config.yaml
num_hidden_layers: 11
hidden_size: 512
num_attention_heads: 8
num_key_value_heads: 8
head_dim: 64
intermediate_size: 2752
vocab_size: 24060
hidden_act: "geglu"
norm: "layernorm"
norm_place: "peri"
norm_eps: 1e-05
positions: "rope"
rope_theta: 10000.0
rope_fraction: 1.0
qk_norm: false
attn_scale: 0.125
bias: "none"
tie_word_embeddings: true
parallel_block: false
extras: ["capped logits"]
init: "normal"
init_std_qkv: 0.029
init_std_o: 0.00618
init_std_up: 0.029
init_std_down: 0.00618
optimizer: "adamw"
learning_rate: 0.00102
lr_mult_o: 0.657
beta1: 0.9
beta2: 0.95
lr_head: 0.0219
max_grad_norm: 0.5
warmup_steps: 251
schedule: "wsd"
decay_fraction: 0.386
decay_shape: "linear"
final_lr_fraction: 0.0
batch_tokens: 131072
max_seq_len: 512
doc_mask: false
train_tokens: 1173000000
max_steps: 8950
dataset: "wikipedia_en"
MLP neurons of a small language model. Each row is named by its layer, matrix (gate and up: input weights; down: output weights) and neuron, and shows model dimensions 341-511. Each number is 128 + 24 x the weight over its row's rms, rounded and kept within 0 to 255. Numbers have three digits each. A neuron's up and down rows have the sign that makes its largest values positive.
A block is one neuron, or neurons of one layer that tend to fire together. Before each block is what it responds to, as a language model described it from the Wikipedia text at the highest values.

Description: Word-initial fragments mid-word
L4.gate1152:127100127111118110153063143108154107134130132142115180142135143143167140126073093103106139128130132123127121089097080138091111128148118114125128149153123114065150118131147139136150176097104163147108117116121086145128100105143158112072126137107123118150164129116144133103168186135160164077128160129127115117146137102092143165113129178128153151116129147151127106111134168111143104118136118131135064113170130122135122110140150130115130125121104086145123129124182150093124120126127122114111104136107115097133088165118
L4.up1152:134118134144137092103128103097110148142146104091145131123117130133121158142142187110083166127087089131115157091174134165095126154119129125101108169149178084120096143119157142115106169131136150157109136139147091123128115150140103131130137174119133120123112098120155111097143109188117124118133120108119167152151101139116171177088169106105138097121135112161136131148146146105105134116136162138159124146115146141125116142103125145108143125149104078095090163141122128105153132132128152124149152119171139105157107143132
L4.down1152:107125162123113093116108128114137098151117157140118143158139112121158175160086139124068154122094126103152147069181133154119110142147093127125142139125101099121114096091131109118130147140127188118130109098153104121135089157162160114150128169107131102120146159105108111104154179137126136139102140114136138116129128137136130148106155151086155155120096122113123158145107145107089115147086147129131145126132123147103077165137151131131148135152107120148133158142136096125072149118048122131113116128099124109122107143110

Description: Formula, name-prefix, and list-number tokens
L8.gate2288:145114053107122148154112137171130167117125118147142155163046129159114101110182129114121146154123104115104096155079187122141109156094119162151121107088138107092145155160135161117135118125106159065120131094133115132164125109135118164132127113138142138126119164160163146104135113147156116164113140120149145128126128128113078094125150130088139110129143126115072147091121119105142135080141124097088111145113125126149124076150120127140104115128143096144076099096131122124118097159140108121142091135090097140151103124090
L8.up2288:097151175120168131129122128165179146154159137129104160080135122150158133114128137132169100117138168147114146115145142118134147114128151112128137131120108112121105135119120086154130086121122152120102155155081126130137143113142074113102125129094111135135083136144106169161110168154089138162127139162135154155152139121133108126150173108110106152127147165154116134113099142153145102132122123109097098153138110110138140101116108130108148140135150110120107168151125133124128135128137132153112116143139152186081138152149
L8.down2288:166127138108145140143114098078168160083128118117132112144086148093090124150121139120126132123113162125153118163133164145105110173156145150121091119141134096123138141123133139073137080076092118146173159149103117106132135159141122128098119156145113095123121143175155100163130107130125145138120137087159089147088165073125171126120123103158127119134132133135160155123162111081119103108134097153104111125095113110115124088122145094142112105145117092137105124146081118114139112100090150098125069135134134104153154107143
L8.gate2425:131121127097122142160152151117139162127116135142131112119087115104113136130087150098168077114118154136082127126126126095159095096119138124174138125157153127136158107190118096152141125140103125122071109089106171153132150158142171142106151127109134138115125154133148100153116154150135119134142100144128124145114130146173108135105102140089139118145125162108179130118109114131128102116155132105105125145130187141133148158088112154108121121167121138139133122120141077123110140172175139124149122124110144156140110115119
L8.up2425:135157140131158118127102106129170109139104095125142121094069151127113182117096137132098119110111115166138097140112091124155152107141148129158137103105106123107130111160141106077175182133131121156157121137169142117129123148094121146104160076129101166108122169144144119140132114095107138123135111130136092112142108171144118150191124134139153173135105128099153144114131090099094118125129095114138139115123139138127150139139092119119111149181142135124096100129171140152143109175102103112140116150119159104159097122098
L8.down2425:134086135143148143135098120159176165133117120133141128120138160106136094166152106132132115119154102135114143111135166168091112133119126147214129163146151110099128131186137131117128135078145125141123094111159102134110096105111163152178121124124098122103132111173125153149110160147146151149111124112136160099112128132131104117085105136097128118148087139140129166103125155152115144141065123146135163111129134153148178104114107129088133130127115135125140130097117129146145108139117156099112120124103100116121140089094
L8.gate2493:097121154123142098158150101086119128096103127135146110137122167143135148104162173105112175161164106092153130149115126084161144150136103144093200119127127123143115133135168135115147114114096148133146116073133140128136073156116112098082145123106096106148115106133141100145113120111119133120113111131145091105134155122134149091139143117115115137130131143145164153122132131116170083121119087119142154138100150121097117112137118112106141127181117127155139102134111155096111113141129122119112128127127069124110148155150
L8.up2493:081116102128176155120125102119139120129141164158088155138102132133117093098156125153172132124105122135143113151093114134147145138110143139156111082076100095104134112154081069142127124141130145138154156127143160116095156141117115140156171084109151127137087154131135137131103115130158121145130099115081078130147125146174133111093099129111149101135153143132172150144138147112124100107159100139127210163096127121119146149157119112129149117111133152113097160149138122105166146146128142142093106121123124149126120147107
L8.down2493:132148174100107109117105168143132090139103099113091079144089106148147110153130129140132154167126148104112116122132119109142119153143111130148151120161153113136140126138116129098111118128118102122132091131188139130124166120151107110096142102144127077164124106172143138142144122108145131088157164097134105099126124120107148092084178140130115088130122158109109120147118135095125131120121120154142177126141100071141183155174185163105127128155108122149101143154143119140140093158149145138159131165174116123147176102161
L8.gate2739:127105123140139149095141139122140147165139127130104108161090159141172124126171114118125153138138120106144128101106150122120122155104065111139117089091105103094118143140091118126122108121085096143126062112132151092131128126106111135055176080140131130179061147116157156129102111108154137157114119133140145087129122117120141122129143081116059132114122169102153122127133129167070114108136111122106162171094154114140147155097128127136123128157135140128150158151143139130137165131157126101113135123132116144168154139095
L8.up2739:147106116141138149116141098141122139120152138109141102137118107164131127128181163129191134127141119168097157120103146130137154122127133127105144144132137131114117147124126122126119132105081114080130122122133143099150116097095111133107167118133118112127086158107160164116160142101110129144143127107155103157116132090131137145150122124118147141109135167161124150092135130159123106139117067131152127124144149132157110121095081120145130101113115118089100112082121103154137154193121156132115129117135120147130101158127
L8.down2739:138133148132095140145151116131162128126147084099122111142164110132180138123157105130140108165167129124125128149135137117115080134120116106131151166162138102120146118139128122093136135110117122129119106086117119152114142147171138134110154120135095142139115152125109128131126112124134122118129126086111125142090167134128132093143163159092143095141126147138103152162167119127143137132133120117166099127123146132163121123131123109075131110123117097132153110135080101103141146089111132117120147154135113156145157132166

Description: Mid-word fragments in repeated names
L8.gate1211:150105107116112120132159122143086158149169135114122152119112139145140146149157150162153138114104114114110133118082097147100124099130116111113141120096128172147089147151132159163136140106116140145091141114117126137100113116152116118116192139144119145138097197140151133106173129144104130099084120091119121083139147104119118165121101082161135140115169131133176169126115144106124111064158159141150123133148141155123124150095097099133131146102098139124163146102114102124212114117138114152156120152140092113119151143109
L8.up1211:140128114127131084116114097137143168171129118119152148137135109142102137145101091105124108115139131137155155134137135146142115121102143119147165119179144086119112131147151117156134116143101123154101087128085142063136102173132129117147105125131170074096134134188129113148154129112140143154128130131150141128124147132139128154130140107136178100105170150128128142113128169154135145062107163129131079129111167110121116142126134129143147104146119166127096171150124130115111126117156106117064141156139142134130140113112
L8.down1211:137097157139138127130127113138113121142077129133167158120115133149101141172160100151114108131160128124165135173136114139148125114127142174156103164140114154137141179113120130124139142141119140116162165128143110102146089104136106106080150129132123170138122111113138105100098113113157130151159135129118072134113104124126130100096121101112101106128082128122084165123089118130182098095148149143100174142127144131094139145077067149124145091168136090131168123140144112093142146129093104121142097096089142154168118125115
L8.gate1420:115126139143164153133128143125113160143081111137114146104085142129126132165164111174124098098139123107100101122141099113110155115111118110153146060095132126127068130145113099119129151082129168143119159180139149152088132126105177123142155128111123155153161061073149142126138126098128155127118144119101114094125103119170114189166130132139144155120120163157104133093133151154112120096128154108194112108172147168148127172103135148132132143125091144127146125173147111087109140105171109099131112159127144154105118147135
L8.up1420:132110099155134082128169140175153167131118115112120129147135122121116154110123132122149165142113102113085150141121127128125131173184159111143112147146082114154116144135159115163143102139119116126107130157134170154112114135166078114136146071140119144108118141128079112147140091141168087132111132119127123111100104144125094154145166141114160089093136170174133102179099106086127087142125102148122119118130127130132110172114159155100109141140125081139107141132115177175142156127139128160102149172156129066113074135127
L8.down1420:118137130129105124112103054144152177075131113152117120111127134136145148140130113128139110134163177134154109174128113135108130156128116159099099118143135111177105131157081123123106117120151131134146129093134112113137142112117146137130085176124142177103107105114159099121103114128088118121136080134140133126148127093138096112167129075113113180119161146136117140065103130151089131110109118140161121129095101176142137130117111128153127128122113173100158122154164105148140177137107142113153159109100113099101082183119
L8.gate1929:157119109149129134145172120163101132150185105169141147124113136143104099151169114115133132140121155146123132126120113091091155153103109126155053145161101091167103107166113117089115097152134145152147103121094147141134075129142102113145109121096145147172156087141124137119135112087124091156083130136116119131128128158111120130102131104153137157108123143153154131156102162125096118120107120142119166162131123148144147150087132143107158148100171098144118129136094125164099174108141120127132161136140130125098162126100
L8.up1929:157116092122117105150180158087089205160152128153050177114115070164098162123140130121105110129109138115098132108140096131169125125129136092134133110076116103109134127128162113101138153135098141154103140082124098120160139114148111111140096105118080101161119134136155121136122146098154130111134152114115156090086147121121087149176147125102109120172106144146120163098168113100131082103151160121125120136118100118119121141110121100123124095108133131118142169133114142150168137176126148142128133157151133135105133126180
L8.down1929:108129120130167104113133134095147155150127152111130112147130137129122107126169145152131105076154119119116137153115137123119100144110109123077100150143114155151156173131125166155137127126160101144139158099102119106137094122096091111107084115142144122124115139072110142107138117113131083151124125108132137134104079142132154137140148115143114096099142142172123146106140152139144079113138139131128080105141112155167114094127154150100096129133114132163147157136160148118122109139121162126141142114147136169106157152124
L8.gate2437:154139090121139137129093158126110144119152122134134150123144085165120110143121122104135151185102111139116152121128119151122121160121120130055101108134069164174108189113115104137091095142114162118123130142106141132123129131165160099122142150122138091123133122096125137121137129133180151134152114135138137118091125118138117125136108110116144150127115117154104144114142150128117121147075152162157156070071144173118115121147109152095128166088128140135128136128140087120125141090152144124136123118128138160092116157098
L8.up2437:152103124148148079102143168115139139149104176128114156119083124124099146163130142137105116126123132163155169109139093135148155132112108116145131127128119091119121153129126111151164089137125112139106140163125114101131131147105159131126134096116131136155124170122129146097090119129120142103098135160133105077176134114125134155140128113125129135164107138150112153134104159108089112151197101111080167113135130123152149077149099133132121164122126164157128145116152152112141159120163128129104115130144134112096113090121
L8.down2437:142116098153123130147157166121104109132119152131147128111084150136146139159148158123132142155158092080100080166104124132143145100167121130103126094149142091104103163150138129129102132142115116136101115104121111075134135144158176114109144119104130157122108116136139122095116158121116132126083121129152126124156161126148112121114109077127119101153169144145111120116128125072140103119188106143126134106152124163103120131102140123175132106109118138114128172102133112137135116179113141096140133148087127167141102128146

Description: LaTeX markup, Arabic article
L2.gate978:117109129156160146183120121147147115133128100131140137129138116124129168091123104157149113128103103113113111125175152132185173124140119160134110146105159170149143107128133135111142147151146119138163120116091137139142106088094094148110135090152114118122119099123142127125123144146137129118126155134115119092125156116152114138117110161104170117143154157115121162125148131113125108079162159106110156145174149131098172147156137140138121075098093121099125113101104153173094114148122109152150125126129106135164111117128
L2.up978:153129123174176124136143112142170125137165143120129126164126109126131150103131115108110126091165119109121104077130102085112113085127108125101117140159082138157124149103121147115093135136097117128124120126101127166158136113136177193088109148145104150170122104143211125090112115128121168100112118108137139141160108095125094156126100097102174165117125141138147158114120142091105082081125136124137149142100141157124131154076116108124151142088102123155108119174136090131140084113144136137081137127110082125117157128130
L2.down978:119103155086157124123173091130092141110130130117078130095144119109137114105132168149184138131114128111099097107121145112109113207089163108136101143133114126093158133116100114119137114106109141093154118145108133144159134120158129114138165163116177148146124146159147136135114117111157123103095135146100109104148170136082133109140113135141170095162160160137130144105162137126133106115133119122160146161080145140103137111172151097121133107116142100134112122124083106129124129122161144111104132170047131130142179133158
L2.gate1291:127120147141113155144121128124124096149155129125124117102160152140128111121089171131131113139150149115134105074097172104112170120119141120107167138118111110117115147167121157113127141142103096138151164145150160132125104126050127135120132060124143094077121169113159135133132122146111177156110121141150153121120155146085074111169171132116137136096140124124134125107130114139095110086143146111103097108122108135165152059078129135113135117133114140130116135114176160116117129169115140144146107160094083134134128150108
L2.up1291:152107150136115150084128104146120128145144081092099140109133129159145122105109099096126146126102125099149118112115132123132150183128136127147149142139118111144195141137147092084096109130158137084165105103095110110136128087133128156147122129139119139141135116150117137125134113127153163108101099142110164106140135116121107128135174137122174101148124165091130180161137082109112133135126144132125100147117143124132146117132083104173104080125144119161146121109157131139130100117141182117136121139118106122137100135148
L2.down1291:097124197137114105152145144158144127123106135114101109168126115164128110127119090116141155119136136120109116117091130139102129135118161161154118120106123138159171141191089100135152108142169109145106095108129129099154139130153127144133122143137108128089101142173090139144156123078119135094119168121107177088127115097090189124127157140141114133082111171116144125128146122145117151166141119114108119089121099168136105090106119137109107123187121137168142134096123116111122119150146106100140101119125129169135114154121
L2.gate1576:147135112133156158109146090091110102113111110137140134105136148170138137111141088119154130122103125122117180143138138143123125116125111127153079096093163121111128167149136156139121138128145114116159153102154127149187098112135095126126099102129125103104116121157086102141151179154135116112107124106128123137124163164121149141088129141129103114125147190142165118117145140106143110112133131104121149168134090154145159096154120122119127142156080111130097151084065102096081132159141117120120130115105141152113126147154
L2.up1576:127118111135142130149100080085105113126116128151136135143099142143106135093139124096120134134112141122105122131128148130133141164086081138132145124123109095100116158132112094096089087106080125102142129128105128129181151172123097132133094125132127138111090113145159129142135120166128093108106135120122154145185100150148112085129150150130094129172115134134102161108121145154111136148156171143175133113118106120114188178110083131162164129126108125169140112111115083115124087142100153123126171096108105118125144190144
L2.down1576:136101114113108157104123149127118115137122148102099155159113113144127166134119110113084137129104107107092136132148095139105114114148116134172137086107139115139128135163147135120150136117144137144171106108158158090161132111120139151120142117108125103139111111180062145133102114131093134128096119124148116148111110123078126101128088139117131100122095092135119139149119107120106140152189177129119098172158120151135141159191162136122098128164129108163125154127063139124075112117141121139125131143061131090100142145142
L2.gate1904:111088134129146143146166110140112104107172173114122132160167151146159118169120102140126135157097101053112134090141173155111168120102152137133101133085174195127127111155152196112144137126145129152114128116121116094091103137070120130120139105115096129129136078159139107120115143124122125109142107117113178076148157141090108132073085142100122146129102120144142141160156122082135135136132097100133154136058124113111106105090131149145094146067105110114136126095126110119107161106135122119146097157126121137142150198157
L2.up1904:138110143120136116114168145138078159153108106165142115118098102139150135116153154146106089137125122101150086147133113113161129152138139115140107114088134140144110182151139135123114091169088128154120137152141103129138153130126140112133144099151119146073110132143113083139068161119131148138129128127140110165147107135158157133135108165112123118130160122129106102106133076105101123131118152095107136159178121153092101161128132127139167126117141125140121143132127167104121132120089106106116122125127203162170053097121
L2.down1904:143123186135089145132112117117173128128133153123125116127136135119104141123157148129152103130125110103110138119113170134158116083144148136127134116126131115115123131091146152103105131141126131163106100137092158102120122147145111108112124094135146135156125140134149132099142133124128126135172129106110154173144117159117132148114118138127136198132123130093144140165152121177126165158067119116105107132152151137126105147052128116155167100159129083160127133093127114145133135130119117074143108162164174113112132101182

Description: Formatting and markup fragments
L4.gate1204:142101127089113128152137170173147116146127135129167152124140125165134147139105127107115161142101096104135082102158096123136106120110136136131135129088154116116134159182073129130178111122138166150102152116135110163142116148115139124115089101127128116091086121113138158124076111106133133100134113110111161160114161126128094117128098124124137127116172133119094109118106185073094130159145112114111135103126125127160179091113104140068138105180134128100125160114156093145131083137127102125141109130162112148148128107131
L4.up1204:124175123102146114103064144144105121149143143090147140108100155187103143153075126155127121129146105101130149134128100135145132084107151116132141134111120126123160139132140157139217115133117158110134129135158088109111142091173161119114120146140111091121118117132144116114116152136119154128128115149134143157114122114144089103107091115145158127145108093074131119104131123105140116155135100126092081065176102129141115117135090120135144122149124166163120167156148135145133120180112146123138120111122209150123149070140
L4.down1204:143134088091154112103115129124090103142112139145124113087125102144129123118084136142133174115150162139091121110151087137130145104108115107146104129064118141129139146102190103145107083106102159107141126148168128155122157153088155176125137114178106130129110154136108136104134149115124120176105115126136110128176116155091120131112135181122153153109133153096146135103146132147111104103142143169086116146128140134133151079120109146126092126174108129140149099124113117092098111175085107100117098133145143151135116151127

Description: Word-initial fragment tokens
L2.gate899:187132144122107096120143100100107126099130107140124192108162154148126162117127092142131157089103135081091116125123165090140144121139141132100142157155154112095088125111130148134138100092150153140119129092141106137145101151117130118136160160128120130139099133089163127153104126105124175104115128129103151123142096140118114121116127150109152125117116114122113136159172154112120150094108069140096142112145146133148157111147126116162144128141101129095101149117112080122157117083170122118148136101143089153131129099094
L2.up899:143116131168134148126155160109152117141077145107160121105181126119061150157111138108174161125149100112166108117142160146204123115106173124115158140157131130107108102116127100154073108120158124131145114102116130150070088113111092157138144168153111142150135147116142109127170105133119157102122130109140109104120166161125092103178111122140166110123113131136125151118183187153108123106150133103121144125119152129072129125159148154135104076104155089152114135130122171085105161150107172120160145133119144130149120068116
L2.down899:146122135090103141134130117067142112154120128186133118114150139116102136104107124119142160103104126115116119143130164144135112121167160099130128155125114087109132120134149138125100093136145159130136140127115122077105104096134097164107118184166116111098113122106136102109126125130144165077125139129084123140143135144103142151151114141121136140117128114118105123140127159164130099129141141122102117153120110154140107133184122133150130113121104125135130169136159120146114134115145143110133128100131094161140123109127
L2.gate1809:175130142146065141125081122148120128102140129121106133127163140143136176122154104131161169159133149095121110144126137140155141108181119132100124141107126129104134120139175099146121138135131126147124099106123125125143106154089079120138107127165110123140104132118151120107136141099137111115120117116121138195122113142087108121120135141125103124098089136169136144135146177096114116117159166113115136157137155115123130122145119145082117118130142158096095156171107117136087118149114115142143126088094057157133171151128
L2.up1809:117178112119122112136120116116140106098103180141140134105127120164122105092179085144132093129081157144140130063173162142120129132142143083118178122155110132060131099093148153124152102129118121157102147130168134150151122141099144145143118104124123141133068108110110162088139073125178141143117111092145083130135108125115152172184110155129115139146121115128111124126105117133096145129074133104122146106167103139164131148128105135170093132076143117141121161108134147133152111083149168169141163095066117077157143154144
L2.down1809:162149182070093119128119092133130124117116155187078150153092119144176104134134126125127141121144137138171086117112116128122080085154119134117114081119121115086147125116165160133139168116121121174095055103102142122105143141121110110116109109169096135136152115115092137129119123133160121122082098104110103155127115160046133146159131144161140155130121137119145138113105139114145177130222112100100165143116107093129143127160154122125102135130115147125091177142128146150119137141146099113099157105083111103137125159136
L2.gate1963:125066112170149113149125174151108111139147141147130167108120136146129155152112139131130135135110124139123163084146161134154135146134118125075105162133170129112120089159140130128130139148131149111103148087159089127180102144148126129114163136155084117134091086121144147131124159132106196108137123132138096135125133128149094123153135127102165203155144137158126109129108132102133142115155134132083123084156145146120161127100133107146175098144153142126110109123110126125128095124171143119083103094129133141158151124099
L2.up1963:123131176155105120145146124146114105120109145124154122099120194130099129102088103144100154162093124147145110113178122124102133114159118113150171129108163120104101143086151163162164085134169161127145130121117133104107127167129128139124130124107146135182126127134193121123133128102165098121110137111162096093156095123143115099090145179115122118154104127117138102115124153128136100132126125105142097149152155171134178117165172113109164120117115143152158093170093139091157138115104108133110135104117135111137112125116
L2.down1963:142072161169111085136112115131144125108131135186133163137107103129127130135102110132112146092092123093149075121139094116133086138135133143097132167095107140106130096114169136142145106083176156154106130129104125131133125132142148121080141098146096107158124091114171149143129125089141128134089160121107108142109162136129104129155104125108182177144143140124137111120119150125099121122216136130101123106143139140123124129154140094114154121161102144121168160139158119119121140152135144111145129094160131130135144118144
L2.gate2599:116091148183120139183108106075152132078110144176127108142154142171117183167133118099125163159103092154089105099148130109156135130089164122147102141128100118117082118171118083093160125153134121123104163156151120121144115153146154159088154107124148141144118115130143133098155109146134125119118124156129099106140123136091108141129121136118120136107130126143102116107109161115102089074129121098167117090169094109137165156142127161125109126163114164104108146155130139142129110133175130130123115132147083116117177166097
L2.up2599:137083106130156112145137150098080129164117110098143120143133146114120116147163113088122167118119136097131146069138178116140128119126153153148138130167143107138119135141148130125128136114124155139126139134140147112184124140132136108142132130138099133140163104129121158086125138097089134106156137171153137092142118106169160160086107194106127103118116168144116160127102164077120094119143111125126130128125123129135152103106140153109166119076109106148121093163157125051114149140135111128091114101103097103153167127094
L2.down2599:136099138129138129104076132113135092136087120155138127120141126118135178142133122133139173128126123107115157073109165141134152128149154161117154147183112152126114107134157105099114144093114157136113159147151101160134116122157155152124126092073147110132109109123159165089127114118110140122130189139118086115131149133102150155118100135110119118106111165166134143161108162084151089102102142116112157111097135143119138137101117111101157126168149125111098132182173122108108129120134098143088114109111110091124136125120